{
  "n_layer": 19,
  "d_model": 160,
  "n_head": 5,
  "n_kv_head": 5,
  "head_dim": 32,
  "d_mlp": 320,
  "vocab_size": 1326,
  "activation": "gelu",
  "norm": "layernorm",
  "norm_place": "pre",
  "norm_eps": 1e-05,
  "positions": "learned",
  "qk_norm": false,
  "attn_scale": 0.177,
  "bias": "none",
  "tie_embeddings": false,
  "parallel_block": false,
  "init": "normal",
  "init_std_qkv": 0.0395,
  "init_std_o": 0.0395,
  "init_std_up": 0.0395,
  "init_std_down": 0.0395,
  "optimizer": "adamw",
  "lr": 0.00226,
  "beta1": 0.95,
  "beta2": 0.95,
  "weight_decay": 0.18,
  "lr_head": 0.00694,
  "grad_clip": 1.0,
  "warmup_steps": 474,
  "schedule": "wsd",
  "decay_fraction": 0.725,
  "decay_shape": "linear",
  "final_lr_fraction": 0.0,
  "batch_tokens": 16384,
  "seq_len": 512,
  "doc_mask": true,
  "train_tokens": 112200000,
  "steps": 6849,
  "dataset": "wikipedia_en"
}
MLP neurons of a small language model. Each row is named by its layer, matrix (up: input weights) and neuron, and shows model dimensions 0-95. Each number is 200 + 40 x the weight over its row's rms, rounded and kept within 0 to 999.
After each neuron's rows, "fires after" lists the tokens most often just before its 100 highest values on Wikipedia text that the model never trained on.

L14.up244,264,197,127,235,251,213,196,171,150,199,298,230,246,149,162,237,175,166,239,176,254,158,146,281,197,182,165,246,218,271,253,194,252,242,189,163,214,194,171,170,182,205,115,190,129,181,134,217,202,231,233,164,206,182,216,138,217,245,228,187,174,236,244,186,187,162,166,130,196,182,270,195,292,179,202,231,261,199,265,157,197,183,246,167,242,161,247,191,204,144,211,222,201,184,164,240
fires after: " |", "-", "s", "le", "|", "t"

L10.up110,238,243,210,226,171,186,187,172,283,194,161,251,206,180,142,197,181,265,204,280,188,163,313,141,159,237,169,169,221,274,173,129,190,216,130,145,201,258,108,256,203,190,262,122,239,202,143,177,299,166,162,171,174,282,237,188,176,188,221,169,165,185,200,235,234,222,208,204,207,127,164,184,178,249,257,228,214,162,253,253,220,272,124,266,237,212,232,161,212,221,271,127,160,233,146,208
fires after: " in", " con", " ex", " In", " d", " res"

L10.up302,258,272,191,176,173,175,225,201,171,208,188,128,154,201,219,321,198,213,107,307,189,217,197,203,186,164,155,236,220,283,246,181,256,199,189,122,293,250,182,240,178,233,266,103,195,203,178,132,189,145,209,152,166,185,149,142,206,212,217,248,218,242,219,172,190,229,184,156,184,201,186,288,263,201,230,195,248,229,180,236,159,213,237,166,176,190,204,144,234,174,213,174,203,220,259,186
fires after: " res", "In", " In", " c", "p"

L9.up17,214,188,111,177,205,317,77,227,194,212,159,271,227,173,184,226,176,157,174,170,158,219,175,193,188,199,239,209,207,231,186,222,214,222,256,206,279,174,217,210,239,147,190,213,165,210,133,130,188,188,161,213,189,285,282,205,140,186,224,202,181,288,220,183,154,175,200,256,221,236,197,193,195,270,203,167,201,194,232,198,158,241,110,234,205,192,259,151,289,196,159,238,191,240,238,238
fires after: " to", " app", " can", " would", "cc", " not"

L8.up186,155,206,219,176,220,255,185,183,262,233,219,241,260,234,166,221,184,171,212,180,188,268,239,214,242,164,184,141,209,200,179,185,183,285,170,158,184,189,178,223,248,231,227,166,199,182,143,81,220,180,122,167,194,175,201,206,191,220,220,148,188,202,254,213,221,183,267,270,173,180,160,203,102,233,222,150,276,251,209,217,166,232,198,240,150,222,252,66,253,217,138,222,217,271,265,215
fires after: " to", "ver", " be", " not"

L14.up93,164,162,180,217,219,205,199,216,255,203,160,217,216,235,77,234,190,246,214,127,188,194,185,252,173,227,152,216,230,170,188,163,131,200,240,213,238,225,138,188,177,205,186,241,200,205,119,116,200,199,119,186,183,188,256,150,237,243,212,244,187,281,181,215,175,194,226,238,256,183,158,192,153,209,264,197,198,202,199,105,230,248,223,192,259,246,252,163,224,220,242,176,118,234,211,163
fires after: " to", " s", " with", " d", " f", " on"

L8.up271,241,212,256,185,185,221,206,199,207,172,165,254,252,142,224,228,180,291,155,221,197,180,233,151,200,295,185,192,261,215,155,162,158,238,207,189,158,265,148,228,213,156,239,147,239,323,140,185,178,304,155,179,184,201,174,183,214,210,136,205,196,145,210,207,160,222,236,217,190,194,166,206,216,171,180,230,217,194,176,212,253,238,98,212,254,229,234,192,228,256,229,192,214,161,273,225
fires after: " in", "f", " the", " n", " f", " T"

L16.up32,207,176,189,201,244,241,199,182,235,109,151,202,202,170,165,219,177,118,199,200,202,272,184,258,193,194,193,226,161,218,190,196,207,206,221,202,266,227,174,277,193,275,184,107,227,155,167,215,245,261,235,209,149,291,213,215,178,206,231,193,210,233,216,195,188,150,225,235,207,136,120,245,127,144,249,160,215,181,211,149,221,188,176,135,200,277,257,112,290,230,212,215,185,140,254,217
fires after: "O", ".", "n", " O", "b", " g"

L13.up114,237,174,183,214,229,261,219,236,183,204,144,241,175,125,191,221,193,117,146,147,286,220,325,198,151,194,191,206,256,233,201,158,173,223,208,176,192,200,237,243,164,223,225,161,201,239,214,187,154,281,250,161,142,223,162,179,138,301,280,208,152,207,200,293,217,219,179,172,215,148,236,147,143,244,171,190,174,185,184,193,165,208,191,179,220,182,189,133,167,219,175,165,152,244,197,194
fires after: " |", "\n", "N", ")", ":"

L16.up35,253,221,174,209,270,194,170,89,132,245,127,168,217,177,177,224,176,117,180,212,228,207,224,290,176,262,251,181,255,242,222,94,200,192,206,288,196,236,217,237,198,181,186,193,226,173,129,198,175,222,215,176,150,207,234,194,181,190,256,171,120,322,183,282,216,193,184,192,208,215,244,174,277,198,259,230,181,186,193,113,189,164,256,246,200,165,229,224,196,172,188,303,186,232,197,155
fires after: "|", " F", " f", "ced", " l", "ed"

L9.up233,178,168,240,254,163,184,197,223,231,148,210,165,147,194,198,247,163,267,261,208,265,264,250,210,210,201,128,171,232,205,194,196,212,286,213,173,265,214,211,249,209,253,179,221,245,278,103,266,192,143,176,198,182,154,216,223,259,219,174,193,196,163,233,179,153,190,273,219,269,229,207,191,96,203,206,190,209,202,230,215,163,251,234,216,196,208,171,151,222,187,172,180,185,182,244,172
fires after: " the", " The", " his", " a"

L8.up317,216,196,204,228,172,212,193,140,133,177,175,172,158,121,158,175,186,215,230,275,209,274,310,146,200,234,231,151,206,205,222,208,119,173,184,152,210,259,195,249,168,112,231,215,231,176,187,182,183,240,186,170,149,205,204,194,205,275,232,188,155,214,218,263,187,254,219,193,228,168,199,171,123,154,275,210,285,248,200,146,175,197,197,142,280,199,211,202,272,192,225,272,177,171,309,172
fires after: "\n", "-", " (", " In", "D"

L15.up318,167,159,222,225,271,304,222,201,177,236,171,180,134,186,220,237,134,218,156,191,221,149,210,129,177,233,128,251,246,196,249,183,269,174,240,191,223,236,178,225,195,94,199,162,207,212,112,192,187,235,170,163,115,183,215,252,189,239,204,170,166,182,212,188,269,231,170,171,211,183,199,241,215,196,230,185,231,209,248,150,186,338,255,262,200,146,198,303,184,180,148,215,161,217,256,187
fires after: " F", " f", " off", "ff", " Comm", " W"

L13.up161,212,135,242,241,216,280,161,202,124,262,197,155,189,213,163,189,173,256,153,263,256,173,192,278,194,187,184,158,246,209,166,159,232,175,150,172,254,227,195,132,168,214,239,127,193,210,209,69,169,188,164,176,192,243,186,182,284,262,209,197,210,237,211,214,152,258,231,188,187,214,246,203,173,223,183,240,235,157,207,190,239,223,189,184,323,172,238,131,235,142,244,154,197,194,192,168
fires after: " Sc", "c", "g", " sc", " Cent"

L8.up33,246,136,291,197,253,222,179,216,206,173,215,249,195,268,206,222,172,217,277,168,159,189,251,201,229,312,233,198,224,207,204,194,156,171,282,118,270,235,217,188,240,198,203,216,215,181,202,176,190,208,276,186,301,199,204,146,179,244,172,159,229,176,254,192,154,237,174,230,226,151,194,169,150,171,195,254,196,132,194,240,170,179,195,261,209,258,195,159,152,158,144,224,144,175,275,204
fires after: " w", " wh", " K", " Th", " st", "h"

L10.up97,198,212,129,179,271,183,155,206,223,188,206,175,123,143,179,213,175,268,140,248,219,145,225,194,183,188,179,164,228,239,132,210,181,285,187,136,205,200,199,217,164,213,172,154,171,150,223,198,215,173,237,177,206,206,223,172,223,234,234,150,178,234,273,233,166,242,198,183,140,197,186,195,191,263,171,119,278,274,199,213,230,183,188,243,180,208,198,196,272,258,260,185,187,206,254,123
fires after: " ex", " sc", " p", "p", " res", " Con"

L13.up188,181,158,238,140,210,158,181,244,241,180,158,264,165,156,234,166,158,203,169,229,177,222,281,272,183,254,177,203,263,299,198,211,199,137,216,251,187,177,176,201,224,127,230,203,244,236,116,218,271,237,229,171,216,147,221,223,278,320,210,217,208,182,259,267,270,233,217,212,177,115,217,159,152,197,230,181,335,185,192,267,148,163,171,167,274,213,226,212,293,164,192,187,186,164,209,228
fires after: "-", " |", " (", "ot", " "

L10.up199,217,174,183,197,129,174,261,135,273,194,248,267,200,139,184,207,176,218,197,256,229,236,267,196,269,164,220,209,209,258,239,183,255,230,153,155,171,227,175,202,171,207,257,205,271,186,166,198,203,179,166,187,154,214,180,222,281,229,265,232,216,158,189,155,292,272,234,206,174,127,162,146,196,198,263,165,272,213,207,196,206,223,137,175,158,242,230,231,210,224,207,205,202,230,208,237
fires after: " d", " ex", "-", " dis", " inter", "t"

L13.up194,164,198,139,239,166,208,166,251,182,186,211,207,227,146,168,192,153,208,233,242,199,268,188,225,190,196,167,173,273,201,191,201,191,224,188,153,190,206,127,213,231,215,156,108,209,224,95,191,105,218,271,191,162,271,159,164,225,287,225,177,223,235,192,231,184,181,293,189,149,183,283,206,189,176,220,222,255,238,229,185,207,198,193,245,193,218,176,139,238,204,180,166,259,108,197,203
fires after: " |", " pe", "-", " s", " Pl"

L12.up247,232,229,206,283,252,149,180,142,193,263,172,172,162,170,113,185,152,208,189,205,259,241,185,216,201,178,168,183,217,230,178,212,220,189,172,188,185,189,141,190,229,213,164,182,152,139,181,206,224,331,250,199,170,264,199,168,193,203,131,120,114,233,235,262,194,160,213,197,231,211,212,201,148,211,281,186,169,167,154,137,239,239,242,210,179,214,202,186,227,220,147,219,163,164,148,190
fires after: " J", " R", " M", "J", " Mar"

L14.up28,224,122,223,258,244,223,172,236,189,178,183,167,168,143,173,249,184,236,149,208,220,208,230,231,220,198,164,226,225,234,213,245,169,187,208,233,188,158,205,230,229,197,180,187,206,182,146,152,113,162,201,159,164,347,192,218,194,226,162,173,135,267,195,191,198,272,205,180,246,242,216,228,197,235,169,261,242,120,192,142,250,162,205,133,253,175,158,203,279,209,166,172,123,151,195,214
fires after: " C", "ec", " c", " sc", "c", "R"

L13.up99,203,133,225,248,246,237,160,180,189,311,150,156,252,143,223,195,173,241,132,303,209,165,220,283,244,190,152,214,248,220,213,186,214,220,214,185,231,265,269,204,203,207,115,88,232,206,177,181,173,191,247,179,216,266,211,157,229,186,218,182,119,255,227,220,187,221,174,177,189,171,215,237,235,151,171,172,231,147,254,205,149,226,126,213,190,161,219,242,223,170,161,194,154,231,260,121
fires after: " f", " F", "c", "re", "r"

L6.up21,233,214,181,194,227,172,190,168,168,151,258,186,242,136,227,272,158,113,189,228,181,188,213,224,177,219,118,182,194,179,224,259,193,235,172,207,211,225,172,253,291,205,126,176,187,196,132,221,238,187,235,115,242,173,174,212,216,275,211,183,190,151,250,222,185,219,216,168,163,216,225,237,250,196,184,160,238,215,261,241,184,124,240,265,231,197,184,154,244,237,228,186,106,187,217,114
fires after: " |", "\n", " /", "|", "s"

L10.up195,136,221,234,232,193,167,238,143,190,275,235,189,222,163,248,222,186,200,205,127,271,233,169,172,219,195,188,124,253,123,190,147,222,255,151,207,228,183,279,225,193,191,126,127,206,136,195,170,216,164,126,148,253,212,147,193,193,222,226,204,197,194,209,200,207,205,226,223,266,252,257,238,211,219,227,260,213,239,300,265,147,212,176,184,217,228,219,179,132,147,146,216,134,121,204,185
fires after: "I", " Fran", " I", " Aust", " Can"

L10.up35,175,193,241,162,197,268,226,257,219,203,157,205,292,124,201,211,181,273,179,183,247,192,225,223,259,203,150,217,236,233,136,200,171,206,224,174,208,222,73,204,159,234,181,119,218,140,162,148,158,169,145,205,144,214,199,242,280,181,257,188,228,176,147,216,224,226,176,157,187,224,195,157,207,209,215,231,196,113,191,193,251,215,217,167,238,300,212,211,258,177,247,157,194,208,220,216
fires after: " to", " ex", " At", " d", " after", " for"

L6.up75,198,137,272,192,150,286,204,231,199,222,220,269,188,172,133,214,185,195,221,258,198,189,230,217,219,201,221,182,200,271,234,200,210,256,237,209,195,206,172,247,184,184,227,210,246,162,166,114,201,268,192,189,220,244,197,105,184,192,220,124,270,205,195,147,192,203,205,205,188,173,201,195,146,197,163,190,332,143,196,136,203,181,139,230,255,207,234,97,227,288,172,192,214,127,240,199
fires after: " was", " rele", " app", " s", " b"

L14.up142,186,193,196,150,222,185,221,228,283,195,201,235,181,168,163,199,212,207,207,189,190,266,263,193,199,192,184,234,200,235,171,290,155,175,222,228,169,173,196,216,187,152,191,267,233,177,209,203,222,254,231,150,204,172,166,114,189,224,184,204,261,191,265,288,266,203,197,236,244,211,242,165,155,102,205,118,218,200,133,145,162,162,152,186,161,214,203,230,159,268,234,203,205,104,177,184
fires after: " (", " M", "(", "-", "em"

L13.up141,233,210,182,231,204,205,154,263,244,127,220,273,143,187,160,156,203,163,175,208,150,203,205,228,253,207,150,204,156,275,189,220,179,183,205,170,144,283,185,232,241,192,239,169,173,165,147,170,181,314,232,181,183,258,167,188,218,269,210,190,128,226,243,211,151,217,217,172,214,166,232,159,172,176,172,206,263,169,210,225,238,253,92,207,180,224,216,168,324,191,148,141,203,293,277,234
fires after: " t", " d", "T", " |", "-", " T"

L8.up58,246,151,279,225,261,233,226,149,176,218,186,210,214,174,198,172,170,174,230,212,248,191,221,271,211,201,193,208,215,278,236,216,212,150,244,223,169,190,179,228,205,163,170,241,232,183,184,116,195,223,211,169,211,247,196,125,203,243,188,171,173,170,239,234,232,194,203,220,189,186,216,187,210,192,293,267,226,163,247,161,164,151,151,203,212,194,227,234,179,225,206,195,179,256,228,155
fires after: " (", " b", " was", ","

L15.up47,252,147,274,147,246,240,187,191,217,275,215,158,213,163,174,200,176,188,224,199,184,246,226,180,238,263,203,228,173,208,219,190,255,216,196,184,245,237,170,236,194,154,168,169,201,192,124,234,157,206,137,176,166,236,169,123,238,237,162,175,191,189,232,200,192,258,250,172,201,192,160,181,161,198,250,159,156,136,186,160,205,236,154,275,187,262,229,190,186,190,172,241,189,195,294,187
fires after: " F", " D", " con", "or", "f", " f"

L9.up302,186,226,148,226,233,266,188,231,104,174,176,261,191,157,175,236,175,206,125,263,196,227,254,191,282,191,126,153,242,240,216,197,165,197,251,172,203,212,131,174,196,198,243,257,170,197,214,173,157,186,181,208,188,219,224,238,195,256,236,184,273,248,218,184,226,176,308,173,225,212,194,180,165,219,185,165,244,189,212,235,170,199,156,156,236,220,216,152,220,231,110,166,181,194,222,162
fires after: " is", " was", " app", " are", " to"

L8.up133,176,226,217,239,129,288,189,229,218,208,176,215,158,200,201,259,171,219,169,238,272,244,163,144,155,241,160,182,277,186,168,175,161,227,267,223,201,239,127,244,208,197,172,168,175,226,131,236,181,169,175,180,241,192,236,170,237,205,176,248,232,227,264,225,190,214,308,221,183,230,196,200,143,148,201,179,276,174,238,273,175,208,142,226,238,230,227,170,212,282,152,230,134,274,232,237
fires after: " in", "uro", " the", " a", " an", " Ind"

L12.up126,176,167,215,177,264,284,171,146,171,195,171,202,164,161,214,193,182,201,260,190,215,234,156,167,194,215,162,219,279,174,174,151,255,238,190,187,210,234,222,241,260,224,142,120,193,197,193,212,170,204,122,197,133,224,214,170,275,189,177,180,202,216,251,248,207,298,249,230,134,207,244,175,213,252,223,208,172,227,284,176,143,235,130,205,260,196,281,153,151,206,246,203,205,193,263,198
fires after: " f", " F", "f", "F", "ed"

L10.up184,271,279,238,221,205,207,194,244,256,205,181,202,233,161,188,268,168,230,240,243,210,223,177,142,260,249,161,203,201,224,179,174,150,136,156,143,221,225,124,240,182,202,168,192,147,284,208,172,139,179,181,188,172,275,229,223,187,174,239,185,181,180,222,279,201,222,217,187,269,210,254,191,138,234,223,141,174,173,241,297,155,227,65,153,171,181,244,85,225,236,179,125,245,211,192,203
fires after: " the", " con", " in", "h"

L9.up246,189,181,180,220,193,197,174,205,150,181,232,279,157,224,163,205,180,161,229,271,153,258,154,186,183,267,138,140,309,168,179,148,236,179,262,195,224,148,202,231,240,197,187,210,218,242,202,256,135,181,216,168,186,141,195,283,215,207,219,179,218,258,198,287,197,177,214,198,277,232,242,227,182,172,274,153,247,186,176,212,209,254,226,183,181,282,213,211,218,251,192,277,193,101,242,170
fires after: " M", "M", "m", "A", " m", " A"

L14.up29,191,136,228,183,290,138,158,210,243,216,185,221,123,167,249,257,135,200,272,214,158,266,210,219,184,276,224,228,194,230,208,100,234,241,251,144,163,237,148,232,222,235,158,145,204,222,200,251,184,200,185,209,200,193,235,240,272,217,177,207,165,216,255,108,201,177,296,252,236,173,175,161,218,223,118,163,148,206,285,227,173,258,157,221,191,233,214,170,197,215,221,213,219,152,259,218
fires after: "ver", " f", " se", "f", " t", "t"

L12.up83,229,301,175,259,219,112,212,172,145,215,222,183,198,148,144,175,186,226,225,211,211,197,246,179,144,211,188,154,261,253,253,177,184,183,218,119,225,180,246,248,179,200,125,169,226,130,171,157,200,282,158,134,274,242,166,214,198,225,136,254,208,224,208,259,229,237,208,191,225,209,167,199,186,182,185,206,168,200,163,162,260,251,176,192,202,253,239,160,207,250,215,236,142,162,197,213
fires after: " J", " M", " D", "J", " K"

L13.up43,220,184,239,214,224,216,165,129,230,140,159,247,133,141,177,180,175,173,172,194,217,224,287,226,260,256,218,261,210,300,166,221,150,193,157,205,231,218,228,258,270,159,174,190,250,133,170,203,146,257,225,132,194,232,173,169,315,221,182,232,145,199,177,287,218,246,277,199,255,206,248,141,196,221,185,202,206,141,152,199,230,248,156,170,235,199,174,231,221,191,222,258,239,221,193,221
fires after: " (", "-", "–", " m"

L13.up107,158,161,193,237,262,199,194,184,183,171,236,160,246,230,219,159,214,221,235,213,252,224,159,171,221,212,193,201,268,137,174,185,246,212,252,131,244,196,278,246,192,159,147,191,195,245,205,81,183,183,199,191,182,219,182,136,219,175,226,172,167,279,216,167,256,207,147,211,141,266,209,175,189,244,213,206,202,265,295,246,149,191,181,261,114,144,263,236,126,181,205,239,164,206,256,151
fires after: "le", "f", "ch", " tra", "he"

L10.up243,226,89,143,245,288,165,98,174,227,163,195,221,190,244,171,195,165,180,258,242,224,216,232,201,229,217,143,232,229,153,197,175,129,183,240,168,190,215,271,259,233,236,230,228,242,172,153,235,269,208,216,199,259,167,213,177,187,187,204,213,133,204,248,150,190,202,163,229,346,211,190,242,194,182,247,153,203,217,214,229,148,136,185,153,182,180,237,161,188,152,161,198,145,223,247,209
fires after: " l", " wh", "ac", "h", " Th", "w"

L16.up239,251,148,212,219,147,265,164,207,193,207,203,233,211,197,214,223,169,142,267,207,281,191,257,154,211,221,147,190,203,178,168,177,165,208,184,163,140,237,108,167,165,252,151,144,184,215,159,171,261,202,161,160,206,170,176,213,226,258,211,183,181,216,148,235,187,165,256,196,140,257,289,184,193,151,264,165,132,172,195,169,138,236,242,265,259,256,241,220,180,215,217,223,174,118,219,166
fires after: " S", " s", "S", " G"

L15.up129,267,169,227,231,220,261,120,197,208,208,225,257,226,212,198,232,184,145,204,262,271,168,178,193,282,190,167,234,278,245,154,208,184,220,164,247,243,159,195,230,203,198,178,161,296,237,181,198,257,203,213,172,171,166,206,144,257,232,244,202,220,189,199,236,168,158,196,183,144,252,279,180,192,182,266,240,193,151,185,191,76,262,249,194,304,185,181,145,179,161,187,260,152,184,179,240
fires after: " s", "S", "-", "oc", " As"

L9.up116,202,233,215,218,237,259,142,144,167,207,174,249,208,191,166,251,179,205,177,247,230,163,255,179,203,191,182,154,127,151,197,233,180,295,169,271,236,193,172,230,249,169,159,228,170,209,181,123,223,244,147,182,198,202,164,221,163,225,213,218,146,216,212,206,259,163,182,105,180,205,220,158,204,266,177,233,207,216,223,200,154,168,188,303,266,221,237,139,215,154,154,174,221,194,207,157
fires after: " was", " ex", "re", " gr", " pre", "and"

L13.up317,255,190,134,221,199,184,209,239,170,228,165,261,188,184,192,230,196,193,213,236,200,169,167,95,217,167,172,131,275,195,201,156,159,170,216,178,246,177,200,244,188,141,245,162,165,175,227,180,195,178,218,160,207,230,209,199,176,214,181,199,210,217,212,248,267,196,160,250,247,149,283,147,262,205,185,180,210,192,176,240,205,252,206,218,188,267,199,234,232,260,193,210,153,185,173,242
fires after: " a", " M", " A", "m", " j"

L12.up261,180,152,162,171,213,200,177,169,213,289,232,175,101,229,119,250,181,239,163,223,228,245,214,186,191,209,223,168,230,131,178,175,170,214,162,222,164,223,216,208,183,218,224,191,171,193,148,245,257,128,163,179,235,186,212,89,211,193,219,197,183,196,216,226,218,195,238,209,171,223,212,213,159,228,268,177,291,183,210,228,159,164,219,209,241,234,188,185,214,253,180,110,171,264,280,186
fires after: " con", " Con", " cont", " al"

L13.up144,257,118,195,204,213,249,197,250,118,248,152,168,222,195,175,182,167,149,250,249,217,271,254,207,239,177,206,181,181,214,229,134,219,180,201,231,217,230,231,172,208,218,162,147,225,251,189,173,151,161,203,195,199,183,212,155,237,168,157,227,164,255,200,200,197,238,234,243,146,274,219,180,212,184,191,189,199,162,218,143,107,322,187,209,193,223,257,202,212,238,210,194,131,204,192,110
fires after: " l", " F", " L", " f", " al"

L10.up49,273,122,203,195,175,283,238,192,190,200,163,252,217,176,184,175,163,145,191,197,232,184,209,227,192,265,253,188,246,267,184,127,210,152,232,201,195,252,211,187,171,201,150,138,255,234,183,161,131,197,119,161,214,266,185,190,276,146,215,181,129,222,173,286,144,200,178,212,178,195,227,224,185,176,254,214,215,134,223,176,202,226,234,202,190,155,207,238,253,176,202,273,206,68,241,244
fires after: " F", " f", " W"

L16.up312,193,154,240,169,196,195,222,110,245,239,177,250,241,116,152,219,187,134,179,195,146,297,262,168,194,181,180,267,169,205,250,228,138,186,173,167,203,229,133,255,201,206,156,227,282,170,182,202,180,245,180,193,165,231,223,156,203,222,220,93,210,199,173,198,199,224,178,226,233,104,178,188,172,207,198,105,262,186,216,210,253,190,135,212,199,239,304,244,210,214,245,194,166,178,231,187
fires after: " D", " d", " ", " do", "ar", "in"

L9.up121,173,187,189,195,235,168,218,170,161,217,144,243,247,191,202,224,188,188,155,245,187,247,248,200,245,199,220,237,251,228,269,177,193,161,170,129,204,247,149,243,176,187,253,232,210,152,142,163,201,268,205,179,192,205,251,220,227,250,180,196,213,155,209,238,321,124,193,174,294,249,170,221,191,244,210,210,272,174,180,228,158,201,199,228,211,238,191,206,275,237,141,138,154,223,178,247
fires after: " was", " is", " int", " as", " were"

L12.up13,108,187,156,160,206,164,230,205,236,173,164,237,220,157,182,186,178,208,173,233,159,288,230,258,201,175,186,195,176,236,285,158,242,196,142,226,233,199,148,260,227,163,178,144,241,129,137,149,205,190,168,160,142,300,188,239,174,275,174,165,143,189,179,154,201,288,145,262,229,258,172,233,211,225,205,192,219,211,168,157,196,207,147,219,215,268,242,193,215,202,177,165,194,146,250,220
fires after: " O", "O", " D", "on", "in"

L3.up308,276,92,281,237,191,180,162,212,231,180,136,259,205,121,180,233,147,160,187,221,212,221,255,272,194,196,164,171,176,197,182,164,134,246,229,190,202,182,197,199,139,146,213,252,269,201,133,205,186,180,165,184,179,199,183,148,290,233,207,306,187,229,199,234,227,227,195,166,261,180,156,166,132,197,176,246,184,151,203,170,160,201,211,149,250,216,272,192,234,197,175,182,138,178,248,208
fires after: " |", "|", "–", ":"

L9.up235,196,249,198,237,191,239,129,172,149,249,240,283,211,212,211,249,182,152,133,199,280,284,174,170,207,273,143,217,237,194,204,130,248,198,106,191,285,116,161,167,169,175,232,152,190,209,179,225,230,175,122,194,182,96,168,189,214,228,224,205,230,242,205,210,213,190,227,172,192,202,254,149,219,175,197,193,186,242,246,165,143,156,197,217,266,205,203,127,205,233,238,199,209,85,186,153
fires after: "oc", " Is", " S", " s", " part", "ou"

L8.up20,241,252,147,257,191,161,200,180,136,182,272,207,199,146,220,172,171,194,208,192,178,244,163,126,175,254,175,207,202,174,228,214,267,146,164,187,194,158,159,271,260,197,169,236,154,205,241,224,140,259,181,180,179,240,249,278,167,226,153,193,222,194,232,198,242,172,135,181,261,200,199,171,192,201,244,154,184,182,188,190,243,243,215,161,166,265,203,213,183,207,152,299,204,124,227,236
fires after: " M", " the", "M"

L14.up316,258,253,170,185,222,221,230,122,168,187,151,211,141,195,197,233,188,174,174,299,153,224,231,195,176,172,164,224,162,150,145,188,214,224,227,148,264,214,156,266,249,198,153,179,256,218,200,147,162,246,185,175,264,237,225,228,192,178,216,232,213,262,137,139,204,227,210,190,227,230,222,202,176,236,202,150,207,212,197,186,131,193,212,245,244,211,216,233,184,157,175,189,145,207,236,174
fires after: " to", "ow", " in", " att", "In", " res"

L10.up1,179,252,221,226,235,174,170,194,201,246,205,198,168,188,128,234,183,164,83,270,199,176,212,171,226,224,265,114,244,185,232,226,210,190,154,150,150,236,187,189,216,198,197,207,239,183,133,157,169,162,122,185,245,206,176,111,215,211,237,183,194,252,260,164,279,260,258,154,252,167,233,159,196,245,180,189,223,232,223,253,181,202,197,246,217,220,241,122,255,256,197,215,133,256,247,212
fires after: " con", " ex", " res", " Con", " cont"

L13.up261,234,194,161,263,223,251,181,140,189,224,215,153,166,163,183,195,177,241,151,278,301,235,309,142,213,182,127,212,260,183,237,215,238,204,186,200,205,162,264,203,181,238,134,168,198,154,213,108,238,181,222,199,203,194,229,179,245,186,235,221,212,235,234,166,216,207,159,136,322,271,215,229,227,203,243,204,237,262,245,209,176,197,230,129,247,129,196,198,140,209,223,222,203,221,243,166
fires after: "c", "r", " c", "ic", " C", "8"

L9.up274,234,185,158,200,178,262,149,178,169,152,161,232,230,163,176,269,177,183,218,182,149,205,265,150,230,181,182,209,232,211,287,139,214,180,234,254,203,221,260,284,192,210,158,260,237,172,184,137,180,241,216,190,156,286,217,254,232,211,247,142,174,217,233,227,250,174,135,212,203,220,282,124,156,286,180,174,274,201,281,208,184,230,189,199,235,157,204,87,215,244,185,192,182,234,212,157
fires after: " a", " the", " per", " was", " ex", " had"

L10.up100,214,157,195,236,271,244,201,209,251,172,207,295,191,127,224,204,174,234,155,207,217,212,213,200,154,270,155,170,235,193,158,152,171,143,216,184,180,174,226,226,236,168,161,172,196,249,165,153,157,165,213,173,249,277,224,212,225,247,200,169,226,199,182,203,135,247,260,220,170,181,186,172,140,214,192,151,246,159,270,171,168,263,177,173,204,232,215,201,220,231,246,202,222,187,266,244
fires after: " f", " a", "f"

L10.up30,297,221,220,179,229,234,181,168,190,238,240,238,178,122,214,222,162,316,195,239,205,202,187,211,201,242,141,231,200,306,176,201,269,256,200,185,200,218,118,215,149,234,205,195,200,163,176,109,193,241,107,202,225,227,205,135,238,217,177,200,219,207,267,162,181,172,171,197,239,254,112,183,217,227,179,240,287,99,207,234,223,207,191,200,262,218,190,135,175,248,156,143,133,226,266,191
fires after: " d", " att", " con", " ex", " D", " Con"